{"qk_norm": false, "bias": "all", "init_std_qkv": 0.0209}
MLP neurons of a small language model. Each row is named by its layer, matrix (down: output weights) and neuron, and shows model dimensions 80-207. Each number is 500 + 25 x the weight over its row's rms, rounded and kept within 0 to 999. Numbers have three digits each.
A block is one neuron, or neurons of one layer that tend to fire together. After each block is what it responds to, as a language model described it from the Wikipedia text at the highest values.

L2.down168:508481525501503569502514519458509527499495485504474501458466499515496485506506535512514496479479514503487494497480505487525502490516482479474498504429459504448529499522474470532505508502499485465492493519548449482524472506534501464483464515572503502447505509491517497485494502486493523485518469495482502530552466498509473517516489455511520504495499519513493462492519507493512502479503
L2.down2668:510489502510496584488482496443516494458493478501497497470444485499507475490521534468530469492505550505486512519473498460539492458490496473496535535453483508489486519531450494523500513518520474486511512504469429482486503469514500515490473475581509487451510497475533494515496508512461527481507502505485507489536477490496481531523489497491484494465495476492490499499519515496501503489443
L2.down3011:543507513534494554434484524437487457479472507476486496485455464488474494466510505501544487498457519480470521498485491496518473494528466490483527488471454488452498510528503516510495469514522458453481493512491483518491517463485498477484504507543478487482504498491531464491496542521506481489520461523477489507512469483509510498488509492500527460482488523545503520497508458509530502493469
L2.down3034:545514493535529540462492525468527477497461485482493536474473470495503475473511498512512501506441501480464504507480501462539480503551496485468511498506479547490517523515459511484505449471505439450467498495538484510476480490468541479478504494585489483502501459454541478497477522459482493478461485518454491497545479497525517509495496485517517438469515525535484486492509491501531485469500
Inflected verbs after subject

L7.down1567:523475517475505543509495513479470478493493477472539515527458493493470487475475482449488538523504500520496506487487521513481519507463457513530514533481500526515520497506454451516489514456469492491496503542490477507558497500520491502532486463493495502454520512475506497478457551508501499502530522523522540502477546481504510472479496527527505476502515480484531490522513514514499515516461
L7.down1791:553469526486474459490509514427533485516566510517492527479506456481459483457500502471525517489481527472487518518511472531494519498481546534527477549493517543499483527456514490494463516541470539509561497532521490490519504493479514524547498508491493518519520458482459451471447487493496460517502502482535503491508478495481489507532490481491534504475457515500537470545509475475560499492509
Onset and temporal connectives

L2.down1427:509494472504469504497483484515548515467517510469522527481521478502476483492489505459526503533519475543503520515501493530461515483526499490506459492518465525564501491510519516480489479520498520542510493513459542542466491529469478459498513482463482579460525482563522523494495507452516506474528453474500454494550472488525515543546502532503471478505447500512541489473497506492490488524469
L2.down1880:508521458501450466500493499437504525484469555472521497467488482499498525510490478531524508493475472498472468522495516534478473521474472484511511526476489512476498510460511492480543508496502500490490503534477556510516526470494506539469536513503494504563511496582487538485536501534489530519547459527503472430492480475487511489446494539498510519480508462508503467499504468531485476509501
L2.down2110:499457511525472476481493522483489459500484508495527473539544491490525536482543464483481508537479501493540514493470481523449504512520495493521513493456499543432492494480479499514552503505511471505497520460517520526497496506510503530477479490512524472429498554544530496492480515459508496482526557508509509502478483505523546521478478538480484497493474481510496447519518510529524496476539
L2.down2869:499498534502490449537506477553520499538502560540511471487495486491494507468552484450530471500462497492495538533504562495443514510470500446505510497509443500523500525510489493478503530522484499513485490507602577513537498497490494504482506496534525486492490464502480506458477478543542500507501505537519505509461473547506461489492507518490513476481506475506537472524481493479518507468508
"About" after speech verbs

L8.down13:548533511494446502483453505494486462500500440526453484522530556482508497506479460466492540485481468486483498517519541501518481540486516502483494500511525525483519486474539453509515507488468493494488514490522503543476457477471507458534469452477481542487447490521511476439482511503484502493505515479499493463527486508497507478500485502548495520483496484516529506460491494483496517467484
L8.down1067:501537473543512522503507486513516491503503526471520462523525526493542506470509472468519493525509487440468529509455514462502487495480496514534470481509557489500486534460510512507533494486507433507454505482498549520482537512520560463496479483506488534511440497507499470519497525493508504510498556466544475527479483470498503542474516513492462535491525510507511490547471514489495461497495
L8.down1153:525492495452512506483519495498474511527502500493468456512509528517517525555491550513492476540508516474509467485498498506497502511482487465497534487473483506510488461557517502528501504506516487484515485525509542486486487520531521543507492479528459475451481487488532541491581490475499481471464473497472518486507459497511545479532521493498534482472493512493476471507467524484498543510495
L8.down1318:491483501536560485503524475472496481505509493430483487517524482496495488478490490484442511512530517495459541523532511493503511517496447479480487508507466517534472502501527524493524485486479480521462499505524526456485457525514480498486430495549504446499465436499540519457514511486494441490521481510564509498512481480484530537533515488492482500488509502485472474574449508531498487465493
L8.down1448:485473521494496494504475515494444550499498508532481456539494503468537477490537487486500542499522526502532535507519551524456485483503510464482473529489512474491459503489536506434462502463490522551484480484513493500505489550534478477548463490516492467477496519487498527507493497516486506511492442515509480502531503518511487515504557528515500507486441519471472481517516489491489499484534
L8.down1839:461479514491506498496532493533488542497540506508441472558493476508512452436479484509517457492520555478504507492508538485506451495501468492476473503525509506510482510499523520517496503500463501548492469519516502480495530541508503506528477434512506489484460484497501501539485505509492507533487469494487465504501504500523511507481513528476484518519512497473492460535482569490475468492524
L8.down2784:500455541501538551475484540426463539467459523489484512480464476451454505464550520514510457502505538489492516474506510488504513447539502486474511522511495493449518521504494517514488482497501494510458447511455446477517539507533508500559509513520476483470502533484517512536518521510510443472528472536443500497500502500509491472504523514519464483517469484479496476474479483509540468548546
L8.down2831:487485507462466519496493470479489467516512528516438459517474522493501526512476527515482516499531479435502510472511469535482462475508492502534452516478534521464466502484490508495518468512478493488491486495490554492491511514521532484482475494514502515564491466535483541524506464502499473440507516505495542513559502480491501492528529537524476526495522529503499483489515517478481493497513
Predicative past participles

L8.down182:523520511474516501486446522495485492514510497493504537538533520499540521521480521484517517508462490479520514488458494526532519465460483460511519505507516528508540506490510497495481522519521513506510536497524529500453496445495502493492503467473496463469535507516525485518474499534484480481491477496476506500491508507512523476523518451507492493498506534509486560491511530467483516472478
L8.down363:523506529509502519541496507496483495480511527547496494501489492533507527520520500493499496496462498502472471504463501511531514482468493473522508531473513511453526520509504492501482480483512470507535507477465493524496541509522525497499478522486478514489501491452462502491540469482451562462467552463506502460527503494448503519482473486505526555492470520540521499487500517494486479492474
L8.down467:507506504535520510480516498471500514503467536449488479508521490505505490511467568483498497498475470492458502501451475517490561483509505514518531502496496528433510486496503526462472471496505477477423501507489508499480513445512458471507519532484480488494481538492485463521539435515517535444496509481484489464483481487504492512499509504482529491479492507537505509508488522504572469474514
L8.down643:504467563537501473510507512502502506522489489474509530495516486442557476483498471506498460409478518508516518477569516474512492482532460523470524491468544520507517468534530499531486493497528508547542495472475510471499505513519487501509473465495509480463492486483443540509496529503545558500532446535489526509467536495464498509505490507513472519457488462473560470506500525476508469491532
L8.down1110:473538488514499499503492525530518533519544488526505518529552499514492485475486510490506468520507530479463471498490494508472495537492535520495479545518517541517511512513439470513493453501494529533531515489498472511469483527541467498513571499499475512526477481485505503459509492524472499480474492487479497501495547476466474456482520525449539488535467478482469487513497484471533497533482
L8.down1600:498494508470505521475487499487531500501520524549518501492549472492472469475505547469461492456483522478511483513518501534459496496544504521495545525524513474467511510494480509522454509544501518526480493483494474497493485489475534502500484530467510481521521498493501549563492506549491481534484528487530538466499497520495504453549507510493526518509523512466528498484511493548539520524473
L8.down2635:506516484524461537509480543502468486507527532490520486477505481527539473513474544489485508505519529521495501538473516526504532471481489497432552503499510511501529464542487521487509493491504478479539571518479547484512478496525519507495487509545513502497507506509543488486458483525514499521524488523515455530467492490490531520503500476513514477552465489558543477486495448476508507512484
L8.down2846:487492500533506543448561540486548497474488522505504456513495514487487512542479528471465521495489520499456509484506499505516523496508491475506523489498510521508457506539447502471506464478487491485480493558513531503506502474460481500535490477505504479501493487503526498518482485493476530470475476517489486462484503509497507499492560509499485485524532548521498505488497440518528499480487
Transitive verb before object

L7.down111:438543498459502498479497503470494498502508500487495434526495506530506496508493492475523475457486503570489465499549518529488492438515506505527483490498500510479470518528522481477503481504529474528502488458465484478495498490536500488520474485537550496512509530452503551532506485503450506483481475560500529496496549470478477484503528471512509496478527491503518476491516473521450482517490
L7.down543:493509541478518521475482505472493520469485498476475469545453454486495502486518524474510453487500535500468497499492551469494486466479523510480552468484491503513465498510523519514514489493505466512480483502517438484491545481538469475500490450556503504468499500498521515554474498487477475519517471518472520506503536484496470481467542529492533484462491491519453488550473504484468483504514
Passive past participles

L8.down1090:549527477528441489505480440503475492468505487498526505477480515512512470546559518487484495491518510522501485527514487497497531519518469539493549526521530551566498498442497455493462498442524475532488479531500510480503482476509532516499488504454477509508487486503468522489475476502483476512460524483474499514520521509475496480526508542486496457512478495508463494471510496494493508537491
L8.down1346:497504470457519522464481469483505507518483523430478500446513504501475472503524488521483493464513517462499505553502492495524501517451499505472537522488554495467491508546518496502522524528488463500493458473478531501549480522460491530473461523517474492492486498457515497498495470487479492541527518482560532484448459467475505512517481506480518444499509459483456483513529492508469488555497
L8.down1362:512490510494532469475526461499527529491482526500501512461488528507470515506484548498489480513503470528467508502509472506468533479497517494530569478497483505522495487548498501474503497568505515502508526484495491518473490533466500474534457490510506510473527475505528483518501492490495481499526502508483500489455505522547501474550464517464479510523516489505541492512454501520499499528487
L8.down1708:532479463525488476505537473467519501433492523511517474436489465485535509463476484480496481562554487471540523544491519505527495488510532518514505530538513440539520494490489479455511482485502499525513469522463496540495485515538500499511514574466550511518465483521510482490454509529514445529495479491498485475478493480495476550500522485519522548523522498494509468492440469547520507541477
L8.down2384:539482518487489493473504509487514511490482511489507483508516532499510478563465475484470523488509485521467506467537504522459540478466521512495510496504527491499489530470493496468515488515492519495475528527495527515534553496477510533481528477513530543502522518508478495496450443488503509462486474465503513446483537497542485450521509525517518466509517495554523536488518482488521511453500
L8.down2417:552457470448499493506425489463511513500577514460489530510517510463471472488536448502513501493505560490493491513511527545482525505501507483488518478499539517500499498507491494500499517536542516502515488483488498500497476482501493546588479495498494556482505507482477533531522453524512502518512503527529532461520503489469459473486516495545543467481460504486533474523530486482535520533538
L8.down2842:501510481515508495486535522491518503464525478485520499516509512537521532493512511502471513524553470533498476524533501537510509470535482553500490494515489500529487452489464502460511496485502498493493527533489506508482443471497499522545489523486540557505479464494495554481479471504517488508525489487490532472480491527514507523482507465515511492479468504485523450514478524492512491535483
L8.down2974:500471499508537456505495516517505509529508524503531445570534480481533471452506480480529503518492514481497505539465500487522476509480483472510505464497538485510521483436509500477520454506517544517513528508511528489448465510531531485504469505450503519519509480498446527517476552517541489517520483504497484531486536471489469523521521496512494517482506496499535491518477511526509468516478
Prefixes and stance verbs

L7.down767:525469529494497533445506518453512475490456516493488504535475458480506489494516560516479512494498518478478507509426497496499542481495497488487548474500503506474503491493497508479513485498485453457451477501501517486517538460484476477490479505548509485494507523508509468545509486505503492455518481518494477467480500516505487505523489500477468468475504497545483512526523533519532512474506
L7.down786:517456499515466501467491518500493495490490506502494529471508499479528479478530553550470524497525518472510484524439508477486543495476487474479534494516523481461515516483516519511509516494492487469426486513509516493516527488485513501482474525513482513504507523538485464519527490499524478476505465525499478489474454516541479472502494515483478489485505454515512506539508511490512497501521
Main verbs after subject

L2.down563:480515524531529476470499500515498485539495466474504490482490517486518535485505518508501485519482515497491506532478514471516492485528518495441516492519475516523522519477485531508459472482458478492490515516529511499494494494540466386499503505531508486521478497466516479500521496468485508474488519486489459446545488489452473482471515498479499433492493478509459492513532498527528473415521
L2.down1076:480489525524506501444497491511514519503520450473500491475472493504528500466486506505523478532481509474427510505429490509538497462474530496455472471512495479534458525492432546464469493502486529473471501523531517486555524505469470423505496511527500489523479496494501518520456501431475556482478493501493478528533490500502501524514524532529529433459500480535482515508523514490567469451536
L2.down1592:483488496477498502471502491489506505541483442489479487427479478485477543494518477476517519479458498510479518502466479479507500461506513487464541518487460528525530504483466540484504484512444511511480474476572491517524516512495505461490538565444459516457491487503461503500478529493484499516502508499500513535536442517477508469503508495514502480484471482464517505514490515533499504476487
L2.down2049:476493548513511471477501530519517505507494544517514490442468510478545479488496478475525499491460512512479500478481461485535495485478530438505520517476456539490556524493474533514484541509503531530496505495538517485460511473491503463485467459505545453536501509431518510539492464457497543476531503515481485487557513504508531486460527504488526496502492517475485501491522504449535484432509
Bare verb stems